config.yaml
n_layer: 9
d_model: 704
n_head: 11
n_kv_head: 11
head_dim: 64
d_mlp: 1856
vocab_size: 8192
activation: "swiglu"
norm: "rmsnorm"
norm_place: "pre"
norm_eps: 1e-05
positions: "rope"
rope_base: 15600.0
rope_fraction: 1.0
qk_norm: false
attn_scale: 0.125
bias: "none"
tie_embeddings: false
parallel_block: false
init: "uniform"
init_std_qkv: 0.0195
init_std_o: 0.0046
init_std_up: 0.0195
init_std_down: 0.00283
optimizer: "adamw"
lr: 0.000441
beta1: 0.9
beta2: 0.99
weight_decay: 0.23
lr_head: 0.00434
grad_clip: 1.0
warmup_steps: 276
schedule: "wsd"
decay_fraction: 0.771
decay_shape: "linear"
final_lr_fraction: 0.1
batch_tokens: [65536, 131072, 196608]
seq_len: 512
doc_mask: false
z_loss: 1e-05
train_tokens: 902600000
steps: 7665
dataset: "wikipedia_en"
MLP neurons of a small language model. Each row is named by its layer, matrix (gate and up: input weights) and neuron, and shows model dimensions 304-431. Each number is 128 + 32 x the weight over its row's rms, rounded and kept within 0 to 255. Numbers have three digits each. A neuron's up and down rows have the sign that makes its largest values positive.
After each neuron's rows, "fires in" lists the words (lower case) most often at its 100 highest values on Wikipedia text that the model never trained on.

L3.gate1203:122126160116152171128093171124141169140103133133130144144122114169110140142112140173041129128152122138147147125118091109068157115099118169167143105105116081127110150136140116116151128124129094069163134111120164090099106101120121111133150163090152191150126155163100130123129144110154206125081100114115111162171123097124185122129118093113116171113078118100108109133114138118213106088200
L3.up1203:127135106179111208098141141100106136147111113110161188077156103130139111173104137122089154161150114124139116110170086090177108146115171123156183089130106102183186130130156082135141152132158115169141082126148112137140136120093139149133119076105148149068130105080100065138198170188144098189101096146132157054157153140120168095149073132161066138114104079121108165160199161123220139157146
fires in: "with", "for"

L5.gate191:151064076182092151116062108132085061090173128138080114107103135138138098102107142114143129167116163188130123093066031076135131108130185103126131200153159142097150170086108076107173135146160142100150160163127132173120158086136153175111119157084080114148108129108131102118102116123147072176150124116152154170100173105105195142088086068141101128114089093189128143167132109143101109111147
L5.up191:143083149107125131102143159057089113150090123119134196160122142159122143164142136111105141151061075196145102058139146137108117164155148176156144110128139137093139154172113107177081100112142055105166146065163183087146180171067108116138111186150115125131195138169136145179129172138138208164104103132135099158116144146117109108078142125112173160127118077116115103146165175122129083120144
fires in: "to", "by", "until", "or", "of"

L3.gate1492:137163136113118127132095152130054150103145075149175134120154164088174152119133068100160128186124141161153151104133154142179143175149190091171116129166088138113211088105126153150159146126098103181191069121071119182107123107137052107122134125088165078116060063120140152138120170155118192185173101154121130123131094135154119128096112119138128175157141057085159153147173122105100109158136
L3.up1492:126098148064125097175166142131110115162133118118119081195120128100179102115183113175133170148116090113091072165098154127115141187119196110147096153133078120123162122149204121092079167119139121173088120159078124101107070157158110182136151131126145149086131105156171093123112102046136153174136123178059158113163116142123147145129118207092109096212117124140120125133153142119122115138131
fires in: "of", "in", "that", "who", "on", "preservation"

L3.gate1413:120132107128136125106041099123107101121180108047171160053097154136140126135098099105128160124130132092100109165143163121142157111142182103118090066087185147128130144166122135106136149095092120121135084157092123112067145145120166118173147151116141158161188103108101138126109161127127132069155125141174211124170078118122109138078120126198153183140158079161116090125135100094115167100089
L3.up1413:149115181119121133174146091135129134108107092151129039155124120147110132140109151093171097080137130094145165159097216173168101104136137153066139116110149132102135081110136178108126117157096144137125097151180144145128161102164137116085138125138116093084119143116138203130137179136115101141066180122119163200121187121124074155102169153083091131140132127198116039026158131138134176168156
fires in: "of", "pri", "length"

L5.gate1703:157152131128124152087144154139138090125100103134170174134096103129172121147101182134127102181192041084162143073084122106174118091157161104100123107110152120119135128121123148110154117120173089110088147144069147128115114108170045186120132141130131182132126106121186142129113128121161130151120140138143085118116063095136148142149127185184157135120111160059136098092107165139148138132142
L5.up1703:121116138125089129082121063103166112124112137140114154123113111141120111142170078132150134137159138155074108112109110145128111161103147107100157075075181067134162140074157156097222131103126105100170098142084108196136066156132104102140136086120147107173167145096113085135145152137144123125101135176188162116133180158175075134122129106108141174204124127129164059124084132107142162158182
fires in: "on"

L5.gate1629:126133087169132098193153132171127198064065109124157139095097101102116121070132109105068088117105170136125127168140187102082128079102170134133160157073082093175109100178141109100162088112186133163141178108154157131146149068188107170162126140166150147101097085095105160121151124114119112126123123198147166126146173097137180127151099086155189100107153118136132078148142111094110167135176
L5.up1629:082160092088132115119107074136071097090162097149092167149100122111120107080170123148090143082131108162148171175121162143132126083090106048112112196140132109100080101133087184129160125124148137163160172149157161114078142106101046066056113128111144137126118178131175043114078075185109102134164135156187130095097077127201102137138088135151156112127114129097058109181105137107168120159102
fires in: "in", "on", "the", "for"

L3.gate46:102117084188106138163139096100162120089135117103098187098096101064136150103167117209131120169177104144159133109091096130101169173140202142169087153125104110158167195105160149096105127074164117103134137121079138115066067076088104173094118071148054100123090147089110121154166130161122128133163122090143205170174051146176109089122067186131154124153122126138106146091147088098191118174078
L3.up46:105143116106083149175144134103100100148106082147159174081126152086148122101131103168140056100167130114170097112128115156141112079127151144163125209129163095141170118078132092130096146098125114074100217151096179130116130133144149114135105081175060153112125157127121097115129062120100075096127118124149155102129131123114072101146156175136155162115126074111148077090162158127160130094086
fires in: "on"

L5.gate1196:076116104140153118156121114111177076086162107130133111168145131156171121142127085143159119111122143153146145133104113151142132120153120108164148156180162085107076148088103153158149138106145156144141123131149194120115061155124058139097123109155124129106170136157112161205140147127138155106138143097166176140117133096116159092149137119152144095141080125139133161040115132168162136091115
L5.up1196:128132144157088165174094129125098133217121101109150167123151151073075157063106141054198164129111140127087167098132166137127136125102134123091132144113109090169174203126106069183072113069097089148147074119073122102151143114194145129134056113155118073136093104103095152142158093108062121163064100112160152134113156088102103040115171111127114117179132159157123077131099120129097108090103
fires in: "to", "can", "on", "tools"

L3.gate291:141138145147123151134157110151115111130110070124205174183093105140107210075130124109115145170103136185162078133149129127061110139145126066167147164156100124194128132106157133109161101100141128116124156078145196129062115130105120155177047138107087108118161074140133191159176141109163147133136155132121113097138116123124138167155090129162156141151123108104144061118130162136133146118173
L3.up291:170045104129085140162160094145130114068142123112183141141100116154112091116129063113130118106160146113142077087163058092142114082108149170114099092138133051158092122098104118191142120077125131165044140150154143081132059112206217149191157142104168059125089118187097163142115145102151139161105114193101093121150116092120151104121108114105135109115163137163111102163163168131125112190168
fires in: "during", "in", "by", "throughout", "if"

L3.gate486:099124108148190127123140144116075169105121103135145186059149113166107166138099162115134131181157092122146183196149066163146077151067145119141164161090137172138146123133105145136080116093171151164119132118119159129145139156147143141129134170164102192109164118134092198190150160057139169056138094121158123169092122146117101132154094076186105157129105108134123115131142128140123158096146
L3.up486:150162166128078143102091120116187131069066125165156147141146081137067110125175127161150170119148100108085084121131131116104135173086130122120137070127092123180158092116178149128124126148163133081209107104144125171164174118104129105091132109137113110134114165117061124115119082149100144122164129151118092085116129113095122116163075063125205137106157163116063132151146126181134132136172
fires in: "was", "as", "to", "is", "had", "for"

L3.gate1430:145143188137075157177069093090109189135128111151112169122101107185105104141171181121199144109100168116142116089155182036138141154118124150067127111142201163179134207098153127057179161106125141139095139137099124161152063085171130097138090106105149132110068158161178165151142148122157080089112111130126163126124134108107150175163093143120130114130148157072044131131133124091113142139143
L3.up1430:094095125178177168080169173116101093119131172151044154139116117170128072091156105121133137221118088124119153156160145139157157130129185177119113143157111074145104128138113128118205149129150166128100147119128124174099093101108160139134188162158080137112172174129208135133167125161218126085132114130086135139117133159171194092148068139100095120170093139081147162106091162183148100089106
fires in: "that"

L5.gate641:147135119109126167137110168079190115112203082122138099132159107151142128056108154145132150107096178105138101125083121134110146103115182087152166161169096099118125184079146117128107107069123033150122159158089147126081156103145115158142068102129069159128140156156125175153103105126131205072178154137106044160136138067104115085132104138160114099106113109101141145155190122015178159098061
L5.up641:105116113148158124151128097169158082217045086131153209126146115143129079123100136092162111159147155150075148145125063132119118120156159099149146180132148173167144128043058139065152194158105144155116114148117154125205074148096135115090080139078123148070154164112061211219167141143115129176090076147173133101157176181134159110112086131116148105172130106170154156135163107120185183132134
fires in: "by", "of", "from", "to"

L5.gate1109:174164102117078066196138153125093109147154131151096137173120091123134197136123137113130146147187132120120145135113131112125155132098119074161147184100099107109061122159062157127158117159080098148126076238149118144133115136120111188134126170134100134148145131192072076128130130103091135102121144159141106120068135079167192099115129075182191169135107166069122132184120163158126049082119
L5.up1109:083074097109145085122113159091147070135073113148162079124147143183080152184108167097136079164093184154071148098115087114113155127132133136135121171113050104135077124161095110119130135106133148113143097192184137117154132116131137184125182128082070103153134109137101093157126149101105167164147112146108095112134105062117119110144117023114129170143107182165094070117139095126162066166045
fires in: "an", "is", "rebounds"

L5.gate195:146088144206152115100160051089104169141211139128139093124042165200147136097107151206114102128106112135098074130148117140139105145099128137154113119141128119168148168104067125149155119089128126118104090145124161138112083142089094083112085194138090123095135042187108169158078101086151180149153147136100080114113163112098178086160155080133123097106108163172095135141140108139149113166101
L5.up195:100120135081142079151128128170113138138090146124128176135101183175136145116111155145107194182110162110151146079117079149085116110100119152228110128137171107188149120092113101136096124111137107184151165127136167138143124095099156166122171120121131102116138114187085132116187139116110119062141138088067120090129155110109140096064104166160104104124137148151103102107117158090116131142074
fires in: "when", "if", "while"

L3.gate1393:084161115120132076117119095129151114087131139118139161134197066174089186123099135106155129142126125183174165147149096167114131076113123115123157094145071132128106132119154119146127176150113130079158149119093185154083151172193127138068182147097153183168133144164113111145146142115127162087078139111154148166101093048141085100133105112137081132087065137090074142153132168073174118175148
L3.up1393:134051122129052140121096122114162090103094114115066112116109138118128131121131107146107171146189145124103121120115128090153108210185078126144173109125093146121163097127134120114200161131149176119113095166110056168100117090099105080156096149149104135124142104145145185160199156159131096186117126198139228178079092166142180142106131128101162138178083112184181148109185192182143170085125
fires in: "to", "of", "during", "following", "year", "such"

L5.gate630:187124115138108159149088156199165065166153161184151142157129093074126176101097150100090087162107155101117144181169149142148122154098119071104114144149159088187146120162079157132152131096097059121109159160066070154124084187163126108128113142143194107071105106190134128165173163152135125047083167114113161144134182125157140132128062098198111126106163132088156108058156116119104144161114
L5.up630:118131124107144176135139144183128104108121186122151124126107125096137145096080124157151090160125093116185146134178150141115143133077101126143129191125147141182118108150127058121113115076154108112125113096099076144096158107125130136070121094117105098166093146148140082159132127123127123083129128013146171127097230089111126143090136107148062127164186108089163169154119126096134112153144
fires in: "it", "place", "he", "that", "you", "website"

L3.gate219:108105087152101074102134194178106147034141116146148157157113185128163027150128113139108181113157099178154107122101143123136079156139151106125126091151182111202153160139194118047137107100232194121136153149106077117122158153168156156095069093116091087086128134131047096129228110147114117129150215118098209079175083116128164128123119123171157124197067154105168116082104128169101169164082
L3.up219:207118054114062143108141110104126113176130122143174130198134171076132140127127121154143149172203109144094113125081132127147113128131125039174100170167139186089183107046171150119104116108123113113131125097159148097092078096119102163092064097107103097156167149089120131186095143111081103110175113148112148081181152113180149077123215158146082160161146145115102076140122106060153099130066
fires in: "on"

L5.gate1814:080181109121106143129078126137143099102150110107123177138114111129082131088100123116088093163077124190154155122160072126133080081069132185096105135098177114158096169131140178133197066159138119141121102089181157099078144119126152070188209152201168127160116150189129200187154147090169135122135092141089143137121086144115094120116086112151154115120106135062069126144174102117126110086108
L5.up1814:125149123136158136144113154121160154116147100115179147141131095102052118139151137101092153106102142170108146100147080164084064067078152138101142100150143077105132176129146121151138147100121139099153122111140107093084065177176142134185123067155165116152067091157096146092123142142073117105099125135149087163144079101131106133160167122157129068111168082139142150139104138081179066077124
fires in: "s", "your", "his", "my", "easy", "t"

L5.gate1297:052140109112067143123130140173132095137100171083088163187168108118144132108084169150111130080133072071135162123153088168090132190119126112149127147117109157134178102108084114105082128136073126152196127126162175176106148149146144099110158149178151135130098148124165103098071100212155071141174129134102155172148091063158152146115150113168110073135140082104153089174165079098121121088115
L5.up1297:115106079151112110212161111119182083103144179063096107149142088141150133129126153162125099070147138118083180142120136094182115105096164089118139196157088143147136175141125150056162080142162134165160164142144111173138117103127112109097109093064124109097117161179135172151119099145127120149140080077097131132125145147148107144135160137148101050037099090125113136150154036065099130153132
fires in: "is", "was", "not", "are", "later"

L3.gate399:116101075121155138165154164113098080096121131148158113149122119116122105190155121085087103138180091159144062135092137134142135135158134156097167089082129084116056140148129171141092166108085154185119114181110097134154153179140098158155123144148135139127126155116177101153091107072085098156162186158114127122100124100195103167091164143168132099113110092077132098156142132198158105064062
L3.up399:175116154143156120089141159143109094090113198132140199139181099157149131120095145105120118200172125192084152151087054179120097130093139134159067139119114155135172098072134124043095075100072137087101125082141138098102166146098137164125088103100113110099094113139099121121129172118161171055137125155130092073132124133145132189096103049095120198206150153153056072124162110136053132151126
fires in: "an"

L5.gate447:107086079142122165124074162140100129098134083106083181156183062073082086106098128096152122114169130173117121118088154074076077145083164124122144122180087109108078129121112163114134148077187079139092093135129138140121117115082080195114070168087140097134125086227086103138206161139167157128165166161127092136170145121117189131097195125156058143166113101147176095173118207082144056111201
L5.up447:164091157096167063176145137059180108106110120109114151112129153109143205134186138114140186159109113120134157198143093129133169137086161118124156168116108085089184152147064179049141185103116122147152116193147102181067137118141084149087166112108152126118162178104107114130179154132144168118116131078068154115104172128132121163133053161095138106136064122133193192124145114131196127117128
fires in: "the", "his", "s", "this", "in", "that"

L5.gate547:161183044139134087105145131106164143116101125157099198110086091130100142052141134174106097115133067186118121133159147175133111113081103121096111141115099085130104110129119149095153187094115163096140089184144148090132126152150115129090123156156129104130110085103106183152101135170113105102080144108076120158160085073176137148110105196184083122137095131097132083154160155134206148122133
L5.up547:144152056165107146181105145068105093154096132075134146130146094122128095109056176082101137140137120091153079104087170133179132190194111144111141163153114157145173087128189144075193105124121119175181129087100128062098123151160096158113182141097175104095184161106135165072108149136129167184118063131122193154185164115104067059101126160118110084092148161148183086089067124118147121162127
fires in: "on"

L3.gate1049:131143124137105121094117114124089125091134138082140100165185066140075189160116064113099115145119074112117087155089122094146125165103141102101089142170107127134114214136074137105116126126133066126175102156073168088117081086080111102074118143082164143119116125088082159120129134148186151079130110116183110110107102105058099157098104132173161117144147187086184137158142155144115164079164
L3.up1049:158191156164105081080157099125125117156124126113116102179121127154097172153129141170085124103173075152141120142096142169143165134188100145103110072071099097121147062160113126130099119112092115177098174127153082106143170144145134105112165084173086125111087118174151130131138140151093102083216200103155114176125134135093147117124145130101116111148115154138100192080104113138135132129137
fires in: "of", "balinese"

L3.gate368:112165068156134097084066150082185116098166110131105145116193140139076103163059102123118079140112132132103127145126127125131083181076142083153117158146114173126128127086089112137124137096151093169158127101102134100107161088077161101102125154095185104167182070142158169130136095171193148103113085121097085132145129122156169088113119085191085160132169144121139130103079158123185100124128
L3.up368:100179121102066123130163089093103161135113161127133133141124072067113085127155114119112084181092215099117193157138159170123064086149111091122149146107121153106151123080163190111107087104143000121110153165143131088119110078072193145112085144128157160117124127173114150071083145136164101146085133203156133133177109101130101101076170124125103108080104143172078119106165163110151098129097
fires in: "of", "minister", "team", "cast", "court"

L5.gate750:114134133127103081206124131126090160118089048115155128108117094107045137126120155104135172149096128145135104144096171083147090129114163092129153132111121121122137096131154140106105088051149139148146112141144135160145127110175121126131123080085124111113156074103073135145111140149143112078078166149106113152147084100110128065067052088153146109115141149136153094135138136106165117142120
L5.up750:093130104102122083177145117206114102077105118100057129067097084077097058100140138112055130135153095173131143159130144137169055126129159118082151074115069076057118100066114174138117146136111103157112120093120205141133115111126049131107147111129168088145166077133153099113137112108124122162104093187139116092126096136201158077139073090175118113092120088159191081174156075154101111129178
fires in: "from", "in", "of", "on", "after"

L3.gate1775:065084092132179180115087167116185088122144152156130076092117157129142131086142167133125142089071138152111157119134100122138135161125157097121111147140226148163209154122094070082170149112141078098116178153159125108118169127142149088138149157167136083099173151150133153159164098165167127099116137167128193165127129104199094112103165112142087117136085126140160132106135058141124150146170
L3.up1775:107124129108160100115128183064138165048130115182101101128094105190116103117146070136191138085101162194097142169097083122129085044119096158096140131117186102192116140180107133087141100058140099120089152097125111117114109138089068159155066134146149201152101106116150097126143073096125152080127172101154093118102117106171155153124198155144106166156136141116136105118103132110113133186116
fires in: "to", "of", "for"

L5.gate1496:102137099119147129114081089144192132096115108091147120118213120114101153059113106125122134110171093128095163182143195110118118135111121068153159139135134154166143144112138124126103099126134108067169182196103105145132169110180171151127116136145099127126111172099145165177090140166178180096135162100137160163124130146159097060114126170108101126160158133136123112191112118191106132084142
L5.up1496:070103133163147076081135101159146130100122079172212143125120151111087078078069103109171209092129116141088177109119102161091119125148135132117103108142138146140059105102135117176091136121147082147158109141106105086144118171143169189130130197156094121120149127114130119100132083099099081160112150196097200096116090157149093163095135172111118128190165150191159147107134150135158146132135
fires in: "by", "from", "in", "to"

L5.gate1845:109107121100103071113190111144181183154123127144172168107119074106116040102154095086131103091093079116148118135161130125149155140154140126140159073100141125111170128161096146118161063079141107151151167124162102168124098129140122119172148187113145088139128124132167156140099147128153184141122190069176124098091077119103178093147097177122179171179081148120142160202106150139130159110156
L5.up1845:195157116172162129104161085182100104157153153173146152125149174170102230096164101132140120074139149129118150122198082128140040127130149087120139109117123117099167156143175134091199159072147120098156086151144075143116146127109150141135190111125110103047214203129120108154124136126190181118107134081104123144175171085180060186143130116172120125122109066152185125164156142112158103104138
fires in: "of", "during", "in", "the"

L5.gate460:105118151173161185147148104114043164147076156148113153117096159111145118091171147056127194132137127143119124150130154150101127182046134087148173122087106135166071103108093180138084194099103140092162133100114140184141130080151154060137168116147120163097131122097163104095119172103148066171139106156163117129085132102141069132151171107150131145098101184150071133130166079122115111143145
L5.up460:130122149155066135126114136140145166125125160130149101133109161104102169143146132139106121167071139096115105128122128159120133115139133148111114111137094147167095130114129136162141137136115171089162094204114169176100099171111167145075163164118144131110126146141080157093168125121069087166118131137142114089111088110083167188120143171126113146146072113148097139122142097113123114101089
fires in: "most", "very", "more", "rather", "1", "only"

L5.gate1097:119148122137139113150125159151111097089111064188119166154133107107128154128133095127126090134150137119140083131141149072123175126119099059172145120091104167159144079141131132091118143119121115059171225121161098149095121151162058173133103116124064127187106090114127086171141151106108115070073161149099139095122089130167118094149108140169093191122106103094161177099144098135118211087140
L5.up1097:119117134077169149068149086147117171138100105095171118155148068117045143171140184122117136080156192136137160156102119069089151087154160121143149121111177165189092119155096120129160131111156118152121093149092134169119155131132103111068116102163098121118156126150141106114121127134141193184097156092133156113162130112145135088110141078106073093077155096172188160184193181167111085110102
fires in: "to", "at", "with", "from", "of", "than"

L3.gate405:110149088128118084151133125131121170182073102130156173152143139144147166082133157094114042088154110145093126108142163126142087099103119082103171122111113122106139076174133155096170098124140107120188148138132115152198100151093145083169089154123130162145096124137146092124104108118168157128120160109119097091203107085173100147108108135147073088174074100148141183148174112089162136140153
L3.up405:083154122118073124117152166184098198107148082144172136115125122122189153096161109106113095136119047130155126109179133146154102122074162070073137154100130093155159117146133140164117051202108132114128137137156142146149127133091118092155097153122136115131101130152193125115134087154155122095164167168162134070156085123161192108130156192120113112103103110134095117115154108075072202088185
fires in: "most", "first", "youngest", "largest", "only", "main"

L5.gate364:114139120129157086117122099150098137118119085163118165113150132090080145124131167076152099163107087146110088046129076080123184160162130095153118064094090121175078142087115144049102106164091151111141130114060140200089177166107126157152100179125138114161106100158113117153202113096076152100153102133160079188161136106120055091142118159137129163105102180159145154084134081118160143116179
L5.up364:146109117109157100095109146118088138132097135153125179083131126132066100184100126082124150142139110110127125069130140109157158107177110159137128053114077111092137183141123117110140096098142114110118087123087156150144116164145149193158127107172079106136103090112115092127168131114130141050177179184109143139171146126130070125142105117146172116148094158145098125176102172112113112078159
fires in: "with", "to", "following", "through", "on", "of"

L5.gate1056:077124205151142133130156170101113107123135125095130119180171090116138110066176126148137127183084073065085181130155139118121142224062106159158135184110107157111128097114077110089175069153084118115164112105101088178068136097069119114074177119110162150132225108105163107142173162171113172126190113134085139095112082116197138066138157123188095136134137134117136119145181127146127119119138
L5.up1056:096131110198072119191178143121221169156120142132144075117161143091093131132151095079120081177085126163062119172102147168102108122115150135137103130119129134188149164113124100119174187122121193114163135222111075153126096142153147054146160184125161172110154095116126064158125179181112114081116112150170150122192082111124117122164074098091146114181169173140188140148103099171143093166116
fires in: "be", "were", "now", "was", "is"

L5.gate1668:125171110172173091114092115117118142088175164135112119144137157075037108146081148104165157134095066113121147121159096105095129066097182088091101086133166112112127136155090174133156111122160126128125119131186117135136126199114144123142148094118096104130172111142131167115187105053112084124106116101128193138193078170121115099113104121160158134147090137131095085164225124098126134100173
L5.up1668:097090118103095101136131038127117080117141176049172142143114085144144066096097097132153138111152179161080097150117142160075125095117162088135124169134180113143164135114131137091104156081147119148138102147122123128173146113134199134109124100137160146154122127070095100128198111128091102003084115198144123136147138111094106123065089092145132155139089143165119135123169118144130086146107
fires in: "s", "his", "with", "their", "of", "a"

L5.gate15:137182112129194105089171121175113157156117085202118141189147145135150129148071150166102140161114105166146057128122080141132103157093121131115137103154121118118125069103087184089095112153157155104135141197215125136104176103134064148146092150124098115085120104102036072096146172062143095153177152133106171139106126119159114094149212139148122168070132147128118123109077149104172170163096
L5.up15:168146074144119135173155090138111145119095142136109133045081115137140141100136083097119132076148105117145163112121118162084141181130117171160161145195159068063140106154102089114115142070128163156105113096163153152134064090094117098098160130113150151148082058115065123155166147100101123139138176167107099074088129161131146109152148178146124095131097114195129143133150140151143080091082
fires in: "an", "another"

L5.gate1380:184080139156159138127126162079122163148114091085151126106159126118132148135093148165073099135111168107149124168143092136126075104118132118133178143194140195139168144151099158081126140156140125227124156131144142096100137091154100158148202208147127125089111138117116145117109097114144122101153134155133097171148100123179116028163168103144137122151126147162091155150102188127122085136186
L5.up1380:100124133132116156131110156186091130129101094092155186163141132149117134094133125175117190108085146147106102175119085171133188103093105078125134109118137109083078112103192150172091151117113127094072084135109163163138061081129164117169133165145153157122086091139177146065127099111100136191116105086150120147081146147167126115082120138182093116113120105098173109146119155097121107097143
fires in: "had", "have", "has", "she"

L5.gate265:135163135129134089210111144201135079186103103157138139152074132156115029134121106150216121105103045119162149195078077137115110157044152148114125101086101144140108107110105137156164185168100119111135089089101148124130131080113157142141124126122124110140121082138124118141137122103127149096111150106117147142180137084126107135125158143199106123123106083113115085172152153123131146086167
L5.up265:067108150118090126125193056142150103146157159079202126136137115132087104091126151136154129171096139124116158143124095111040100109138119154208123133126100053089145139074103136032132114185083170107155055136095093132138125159093162097143108147145103137142202084126103105137151175118132171086160140156121113150132163168183152152165123120125127055193089182068087120150127087094133130115145
fires in: "was", "is", "were", "are"

L5.gate945:117195125165070139140143124087186113090160075168124118126116133092169122145101185107127152110091151162128148156193114154196082102145121112080155146133149140122104083129136123165175161103153119164121101118119148186053152130151140104152171125154101176084137161182212097130116169097153083151092104126182105165114168150103179135098166163157104121104139119071139181181117174133181097142159
L5.up945:154109141142163198182161139105083137114148092148199126141074083103111136119147128101087116129136150155127143129113089162172209162126146153123081132167111057151075102114127170145096140166090093136125120086185118119115127085191105112120123115130143087132095160123146076141078093099122190144160120088209088137184171121098098056117202122150177123135132096101119098105147135105129142144141
fires in: "had", "took", "went", "has", "would", "to"

L5.gate1228:125115078161118162154153174187113147144137156148168155122138133175102102093175134109123161164195165144122116214170145148176149123121141143159156108132109032142105104151102167077163090107155134125078134093155137161114090061128137170143143151103170114056128129125131136115170114140108193126107135125142087141164090127142114097143082113109161134161140113066149115130157151078127103176127
L5.up1228:161165070129147074124159135139101138199128103096124141140071071079125140081124154079084131173149112073126133139121172139163096195205136088138191125094110155098117111162079151130095088123141099120130175154126123098128143121098132183133122167177148089138068154123081149209119069068140120127145106169194173110135110127138145109170094156135170116139119174125167087151125129097210110120112
fires in: "in", "the"

L5.gate729:163135121109111107166165116117124103111127128125074149143112124162075113048077101122117162162135153208126115116154156093088203126087133161172181086163125131089132143113113164122214137119128086091135112171103136101146106166108167094096124147047108128089104149148135173151167111173186110137105139143120101167132161191131137132175094105139113121126091108111097179108147132105167127155175
L5.up729:128219137082083074072137132171075119082101100120101144173109100121140094120070046129112167143137116128138117111079125139098126074168130129104162133133129129133124122147086128181180124121143093087130122155057154198131157174182139119107117116155062115106147141112143159120122140140114163099158116145075145142116150130164169165145148092147148155118138120144144162113101188125158156101185
fires in: "for", "of", "to"

L3.gate659:122137122133105116124093165165158155139137126180119130144117101096148096188116170113098084160153163175070126174167147109111110152117117100100109138101151111143144154088127111150129131116174123177072157148122154130137149101150138081149166109113091107116112120185134127089175119099119092147114132092117181135111159114198066082167137124182135185143086162110122142131217201125127191132087
L3.up659:161125192096133109146152142134107072152120173145112117144090115083092143100124167128176148139190092200116113109086116132136137147134115123104106092152071182135141125160141098159128137064147148129112140149156106073126116103156147148146142085114129112124171172182062105029151129142077104130116113129101095138107100127123138108132097120131094171201116188139115093152181122114122104102103
fires in: "an", "anomia"

L3.gate1128:122149068174147106152144108128157104138126160129124152106195097134128107112078117120092121190119164104125081107158119098156148142154174097104064080076106151174139167093136171103155141153169096103181118179091123097067131170132119099158122152121112089125100105094164128160169169085147186069140142101126168135178149179180158093124173086216150181177147149155131083149130171129142131104133
L3.up1128:098149121146109165130149094141165128154120070124122157121150116058076160133135123112117140108167101118170097163202137088087124113064122063148115146132128108178105191182136123121102094108092109163133111138136104192086159111153063146150177216113189116146172171096157128166119098177086174114122155122097093150099126171152150138152114131098152176109132163131136096096144074133090123135107
fires in: "with", "in", "on", "kendall", "at"

L3.gate601:105093099168133207092076164208065187154164147130096119122100120148100106121110105095084192172122111159128154157174135096134145150130158094114141160173170088111107140126118091112129190129124128114120137141136157137078136118126141081124141161114123114135081072127069118118105131155168154122103128118198138134175181103095065085138095072142142145109128194160170119173115143089132127067103
L3.up601:140104190114038121131130127150175063149116179113103073119127144127104145164128157128139133169141165132100130155117149047150034149156051082107115127105140113075115101103156101130099066148121120113162075136098093145082163123106170154156082127095068078146143119100128108103169119111159072131115076153052149182152112185119095127059067127146188079171109136180177133097106142135140138066071
fires in: "from", "of", "career", "former", "orphan"

L3.gate1022:136157171144105122138123133128140144166107172179168082138115089155081111158184130126140129145133144119091127060133071078110154143133184166136142129147154106182141156089132126153148120177166107143195087130127118085151125163103089082114068125163088101084134170140144186146109155186112158135121184074115105150102071092192114156132171129151130137123119083134189183119113114140129084166146
L3.up1022:167121131138150121163092171142121152106099119138107110152132079185136144080127120105103166121108110139119119124119065121134127178125087173161125084119092194074097151096145153115124144088081091175121105102177072132140125191116162110160129138212170125111161070065132076085131161105136173116159155112165124112180113065156137102134112108068128106102151102181137129157126156036172097092153
fires in: "of", "for", "to", "about"

L3.gate1855:159144147167166153110143150162057116138081105121068148143112181184148122129121098120113114125122174108166105082120086111118164092132158149137138137127153122236083159221163112082147123135108117153113186108111132120155111142104067134113135132151131152117054129131166128118084140094139030116150173091076126094101106094122151076104163166148133190092075147085146092154143119139109109121181
L3.up1855:205107082089143137102139099128130140128086167148062081056124147174094119085114160149181176100127094095124157129161166192079133143100177204133114121163150177092095132077181126059120137158122105144149124104137182137126089159114122126143143154164142147081113176105154112124097160105172124090085167087179118170116164089116132113129112071160193180150094151162079159097107167145121094107195
fires in: "that", "admits"